config.yaml
norm_place: "pre"
init: "normal"
init_std_qkv: 0.0449
init_std_down: 0.00795
doc_mask: true
MLP neurons of a small language model. Each row is named by its layer, matrix (gate and up: input weights) and neuron, and shows model dimensions 32-127. Each number is 200 + 20 x the weight over its row's rms, rounded and kept within 0 to 999. A neuron's up and down rows have the sign that makes its largest values positive.
Before each neuron's rows, "fires on" lists the tokens most often at its 100 highest values on Wikipedia text that the model never trained on.

fires on: "ic", "ice", "iam", "e", "anc"
L6.gate305,226,205,205,176,199,180,196,249,217,189,181,191,190,190,194,167,169,197,219,138,206,208,197,208,200,178,205,232,201,223,196,181,211,199,223,195,209,199,191,210,224,198,217,165,222,192,183,192,207,230,211,183,179,215,193,190,201,185,202,177,178,192,211,216,198,229,214,197,225,255,202,216,205,199,174,210,203,173,216,202,194,200,189,176,199,194,192,200,179,212,185,212,240,181,194,192
L6.up305,193,192,206,208,217,225,201,215,242,197,201,223,207,178,161,183,172,181,180,165,201,229,172,211,209,178,216,230,185,193,188,210,201,188,191,205,207,172,220,192,202,223,224,161,167,211,177,196,181,190,173,205,171,175,187,182,189,184,173,194,200,191,245,182,220,193,166,190,195,207,185,156,183,223,197,188,241,200,203,206,197,167,189,153,199,206,197,219,183,198,186,203,205,175,223,199

fires on: "-", " Total"
L6.gate112,204,191,215,173,220,201,216,147,211,205,189,237,235,228,197,168,227,213,195,214,189,181,208,220,226,208,211,210,241,223,218,189,219,199,177,170,190,210,197,199,145,215,188,201,176,209,204,228,231,198,172,219,214,185,227,213,192,204,238,187,204,230,186,191,211,219,205,181,237,210,193,180,215,191,201,239,192,206,226,226,180,211,202,230,220,206,215,244,185,178,203,216,215,210,229,210
L6.up112,188,202,198,200,204,210,187,217,198,198,205,193,178,175,170,207,149,186,202,207,173,212,248,226,177,210,193,215,189,202,224,201,211,156,177,202,217,220,215,239,149,194,193,199,229,198,206,188,203,213,186,215,208,185,202,152,191,208,215,194,191,216,200,183,224,225,192,190,231,207,196,191,208,190,219,155,192,209,205,222,214,203,146,223,202,225,149,229,189,209,172,199,193,178,205,207

fires on: "i", "id", "por", "n", "re", "er"
L12.gate325,172,200,220,196,230,214,222,195,219,219,235,174,188,205,214,203,196,210,215,199,202,213,200,200,183,218,190,199,181,226,183,212,214,204,208,196,191,173,191,195,192,182,161,175,224,204,239,182,227,186,189,204,208,204,157,218,175,223,219,207,197,187,239,202,154,208,222,215,213,261,188,195,174,229,193,184,234,202,207,198,235,169,169,193,180,205,255,167,184,226,199,246,188,211,230,211
L12.up325,189,216,195,202,205,229,203,216,220,194,180,212,215,210,170,219,192,208,202,219,205,166,150,210,180,171,203,216,219,182,191,205,222,215,241,237,194,219,205,217,200,218,192,233,193,193,203,217,185,196,193,257,211,198,212,198,242,218,175,180,221,205,224,192,200,180,199,214,232,202,200,198,175,186,142,189,191,207,208,202,208,222,183,148,189,223,200,211,201,202,216,190,204,185,219,161

fires on: "ly", "very", " is", "ually", " more"
L7.gate151,185,190,194,207,211,203,188,172,199,187,173,192,229,164,226,225,217,173,195,211,206,247,243,200,188,194,186,157,228,210,210,184,198,178,185,188,176,201,180,231,214,172,197,205,200,185,191,195,238,185,198,187,177,213,206,191,221,180,192,200,176,188,198,207,193,212,226,212,173,194,163,187,202,162,186,203,203,234,168,189,189,197,217,190,208,168,186,208,205,158,237,181,218,200,216,201
L7.up151,220,214,187,166,182,193,168,215,211,181,190,194,199,170,220,214,184,204,232,252,206,198,197,215,229,192,241,189,231,220,189,189,197,201,181,193,159,201,164,189,186,202,162,179,189,170,199,193,239,173,194,214,189,242,211,204,160,229,194,204,171,171,173,203,216,196,239,180,164,205,229,195,219,183,204,196,206,229,161,183,201,214,212,190,213,199,173,179,212,173,224,207,196,201,182,200

fires on: "ur", "m", "eal", "duc", "ow", "el"
L10.gate63,184,193,209,157,191,207,193,186,205,214,188,188,188,191,208,188,220,209,208,185,210,218,168,188,191,203,213,252,224,206,191,199,218,192,201,235,221,180,222,187,226,146,206,205,227,208,165,177,158,176,220,194,213,207,226,213,156,203,205,177,199,193,228,208,196,225,203,179,174,141,206,193,204,204,185,210,195,193,240,233,202,180,194,184,201,213,196,229,183,177,229,222,216,211,195,223
L10.up63,174,175,203,186,171,163,215,170,202,195,206,217,180,201,208,184,220,164,195,236,167,227,205,150,221,226,210,168,196,214,190,211,177,197,190,211,217,193,223,211,222,193,212,195,212,195,186,178,210,194,162,182,187,194,196,185,192,219,158,211,203,190,209,155,207,154,196,207,218,222,161,223,191,207,161,215,186,203,202,194,243,206,194,183,210,222,150,227,197,192,187,170,213,216,195,187

fires on: "r", "f", "v", "t", "ab", "ac"
L8.gate199,215,179,159,211,166,172,185,202,200,216,193,182,196,161,228,173,175,192,198,208,212,166,206,224,203,203,169,171,214,199,221,186,180,223,215,226,215,219,239,208,192,240,205,179,193,179,188,162,198,210,180,211,190,200,197,183,199,178,224,188,237,237,194,202,198,221,178,226,202,169,195,230,173,212,212,187,225,217,230,185,187,220,219,204,242,213,172,220,198,211,240,164,209,184,193,205
L8.up199,224,197,185,166,186,187,217,265,224,179,199,218,199,175,209,212,208,195,234,182,211,203,187,208,207,204,211,175,233,236,207,207,210,185,187,193,174,188,195,220,234,190,187,173,201,237,186,190,199,215,180,200,191,232,220,204,220,197,216,204,202,214,201,198,192,186,207,210,213,219,207,183,190,189,177,177,201,191,215,218,176,184,151,163,181,180,211,183,166,187,210,206,199,219,176,245

fires on: " At", "9", " in", "ven", "===", "3"
L7.gate418,227,200,190,199,204,200,218,237,212,201,230,159,167,225,197,206,209,204,199,216,184,194,199,197,196,185,199,206,214,204,205,240,167,150,228,175,207,172,195,186,212,183,185,183,209,205,222,199,205,193,206,226,173,195,212,205,206,197,194,205,227,207,178,206,206,222,215,189,199,181,206,194,185,164,175,228,191,209,220,191,205,224,175,223,219,215,177,187,176,148,147,190,217,192,220,190
L7.up418,205,215,179,242,219,212,215,220,249,207,213,200,197,215,190,219,220,196,170,205,170,197,189,176,211,191,229,197,213,209,191,189,201,180,240,188,230,178,195,175,228,218,210,196,224,183,206,179,152,197,196,179,171,204,192,205,218,190,163,220,233,228,187,245,191,216,189,196,191,184,202,225,192,167,197,216,184,191,228,207,223,225,188,213,201,205,191,190,161,179,170,196,222,175,216,195

fires on: "ance", "ase", "ction", "ade", "ed", "ued"
L4.gate64,188,182,188,156,201,182,182,212,176,217,220,198,217,236,182,165,205,192,199,206,201,193,208,185,190,193,211,219,187,204,178,215,175,210,199,196,181,239,226,192,155,218,207,198,253,208,202,169,187,208,227,223,182,214,196,229,190,207,212,157,226,228,204,203,195,194,184,177,200,154,209,191,189,180,179,209,194,223,187,189,211,221,180,218,210,230,214,141,206,175,193,225,219,232,169,216
L4.up64,198,213,194,205,194,220,194,219,161,187,173,198,219,236,200,208,215,191,199,205,180,202,204,200,211,179,191,254,196,197,187,194,182,186,207,185,177,215,209,167,138,227,214,200,226,184,197,219,198,197,208,181,186,227,215,205,198,215,199,186,212,219,189,200,201,203,206,188,196,201,211,183,229,197,162,214,200,243,178,212,183,218,171,225,226,213,202,189,204,149,212,204,191,212,197,219

fires on: "3", "4", "2", "6", "5", "ist"
L4.gate168,194,180,211,205,207,184,214,216,219,217,190,194,212,216,183,227,230,208,193,174,199,195,244,219,184,224,221,197,197,198,195,223,192,218,205,206,225,218,197,177,209,130,154,180,200,204,206,190,215,206,201,188,142,222,210,178,205,193,190,192,253,226,197,228,220,197,183,173,165,204,235,177,199,172,227,182,216,208,205,163,199,219,174,233,221,226,221,199,206,170,209,194,165,208,178,195
L4.up168,215,195,195,210,195,199,205,209,204,207,194,159,219,201,194,208,205,180,198,167,216,215,243,219,178,222,204,194,203,220,182,216,200,203,201,218,196,206,134,196,166,210,162,211,210,215,229,187,190,169,212,197,158,181,195,181,193,171,199,215,212,199,186,212,229,191,204,198,186,172,199,175,176,195,223,183,196,242,191,171,218,213,204,217,183,228,211,191,239,216,208,198,165,224,162,211

fires on: "ed", "ated", "ations", "ued", "ased"
L5.gate294,170,187,202,201,184,187,225,256,208,194,172,170,180,196,200,207,206,197,188,215,165,231,233,176,195,191,194,188,192,232,213,203,188,203,198,161,215,231,234,171,188,192,200,224,184,204,203,223,231,201,210,181,207,210,219,209,202,185,191,195,214,181,203,186,236,216,199,185,217,160,207,196,188,187,214,223,195,245,196,193,186,210,205,239,202,243,204,175,209,144,209,224,198,235,207,184
L5.up294,191,198,219,221,182,207,206,207,183,228,198,197,204,216,181,164,219,201,226,197,180,229,153,211,237,193,195,241,209,174,171,189,162,235,167,175,191,223,171,189,189,215,204,180,228,224,179,187,193,202,229,201,167,200,158,197,176,216,217,233,197,173,193,179,218,190,202,167,179,175,198,176,189,211,180,210,199,190,212,177,181,217,193,197,184,201,217,187,177,205,219,213,189,238,196,219

fires on: "h", "ver", "ow", "ur", "ther", "un"
L10.gate411,163,226,197,208,187,194,207,198,176,208,228,196,202,177,205,210,205,211,234,205,239,216,222,196,203,214,197,226,200,196,221,181,201,175,216,194,237,205,206,234,221,202,170,213,224,196,194,223,179,183,184,230,176,199,205,213,162,235,210,191,180,186,217,209,175,213,221,211,202,173,235,191,172,206,177,197,197,216,212,206,195,202,229,187,209,202,207,211,244,191,203,226,191,221,217,213
L10.up411,144,232,200,188,195,184,228,209,207,194,219,198,202,190,184,177,221,197,218,174,228,200,201,165,216,171,180,193,172,188,212,225,203,200,193,214,208,191,187,199,218,222,215,236,231,224,203,198,201,186,176,191,191,212,212,207,175,252,182,199,192,227,213,204,194,202,186,197,184,180,213,212,167,224,204,205,208,232,198,226,215,200,228,174,193,223,197,209,210,154,162,197,182,209,191,180

fires on: "ast", "at", " ind", " Total", "ent", "el"
L12.gate395,212,185,206,181,251,227,209,201,247,220,182,200,218,168,209,153,221,190,184,220,182,198,177,189,201,201,183,179,223,226,182,172,219,223,212,168,206,215,199,192,166,210,187,230,175,197,212,213,221,195,162,171,225,208,236,236,195,188,233,187,219,215,166,217,233,187,214,182,185,201,206,169,213,210,194,207,239,183,213,196,178,190,192,194,221,196,210,199,180,161,213,181,198,208,211,231
L12.up395,222,210,221,179,246,226,203,183,182,144,190,217,205,164,178,170,191,212,173,213,188,214,185,164,199,210,175,238,215,210,207,189,197,171,198,182,186,223,218,195,199,184,218,238,198,181,175,208,214,198,220,198,202,187,211,210,206,203,190,190,191,208,227,201,207,201,151,178,224,217,240,196,179,185,186,228,173,212,204,193,196,194,201,184,201,171,197,208,193,205,216,204,214,212,195,198

fires on: " is", " are", " of", " also", " only", "ly"
L12.gate74,195,183,203,202,199,179,185,195,193,190,157,236,195,158,217,188,182,167,202,212,223,182,219,188,228,214,197,202,238,204,220,179,159,169,209,210,179,173,188,177,185,150,196,202,183,191,183,193,166,174,228,207,177,196,203,225,227,197,191,190,215,202,169,183,208,233,220,228,215,223,180,193,182,178,200,249,233,223,178,196,216,192,178,229,195,214,185,194,209,136,219,188,211,171,199,190
L12.up74,202,219,211,203,180,245,175,235,219,210,219,190,204,213,181,199,194,207,189,214,183,206,193,219,198,176,207,187,196,198,169,218,174,195,162,204,192,218,163,189,252,228,202,201,205,174,226,187,210,194,211,167,199,213,216,182,181,189,161,171,200,170,209,176,204,196,225,194,175,158,189,186,194,192,182,139,205,170,196,187,194,193,203,207,226,212,214,217,189,187,212,178,225,204,207,173

fires on: "6", "us", "ly", " information", "ated", "5"
L6.gate442,193,198,203,224,221,204,145,208,210,255,197,172,236,216,193,202,211,205,204,213,204,199,233,194,199,221,205,209,189,189,224,189,229,237,194,215,194,231,156,151,172,186,178,203,186,194,200,187,230,192,221,201,192,195,199,204,203,203,230,194,220,205,198,207,214,192,197,178,161,203,188,238,184,189,223,197,185,197,228,207,209,183,189,186,208,190,220,202,230,187,242,190,195,204,201,180
L6.up442,216,182,156,192,203,245,192,221,169,226,176,197,208,209,210,205,195,216,241,175,231,208,228,195,163,201,204,216,188,230,210,180,212,202,182,176,185,207,192,184,225,192,197,224,189,174,230,179,203,178,210,192,192,202,210,170,189,188,173,213,162,208,164,197,214,197,193,180,186,221,181,213,183,166,219,200,179,213,187,218,176,196,195,198,208,208,179,198,203,229,187,206,223,203,174,216

fires on: "c", "us", "er", "n", "u", "'s"
L7.gate289,192,211,223,214,220,199,173,240,217,192,187,194,177,175,207,212,241,192,239,181,224,197,165,190,164,203,205,208,196,200,164,195,196,225,192,206,206,194,174,158,177,182,221,167,186,177,210,217,185,191,208,194,209,232,174,181,203,227,205,185,222,181,188,189,184,205,201,207,204,244,209,203,203,195,220,207,212,205,175,187,185,184,176,165,201,230,206,242,192,185,226,200,167,204,201,173
L7.up289,194,253,234,229,217,187,201,244,194,219,212,209,178,218,195,217,170,216,226,202,209,224,166,187,159,197,206,208,165,227,184,210,202,199,205,215,190,187,156,193,216,203,209,197,208,181,195,188,187,206,216,223,218,178,206,170,201,224,203,206,204,197,216,161,218,230,207,201,206,197,209,204,193,214,220,191,178,203,191,200,229,208,200,141,180,230,216,190,178,246,200,188,162,199,203,177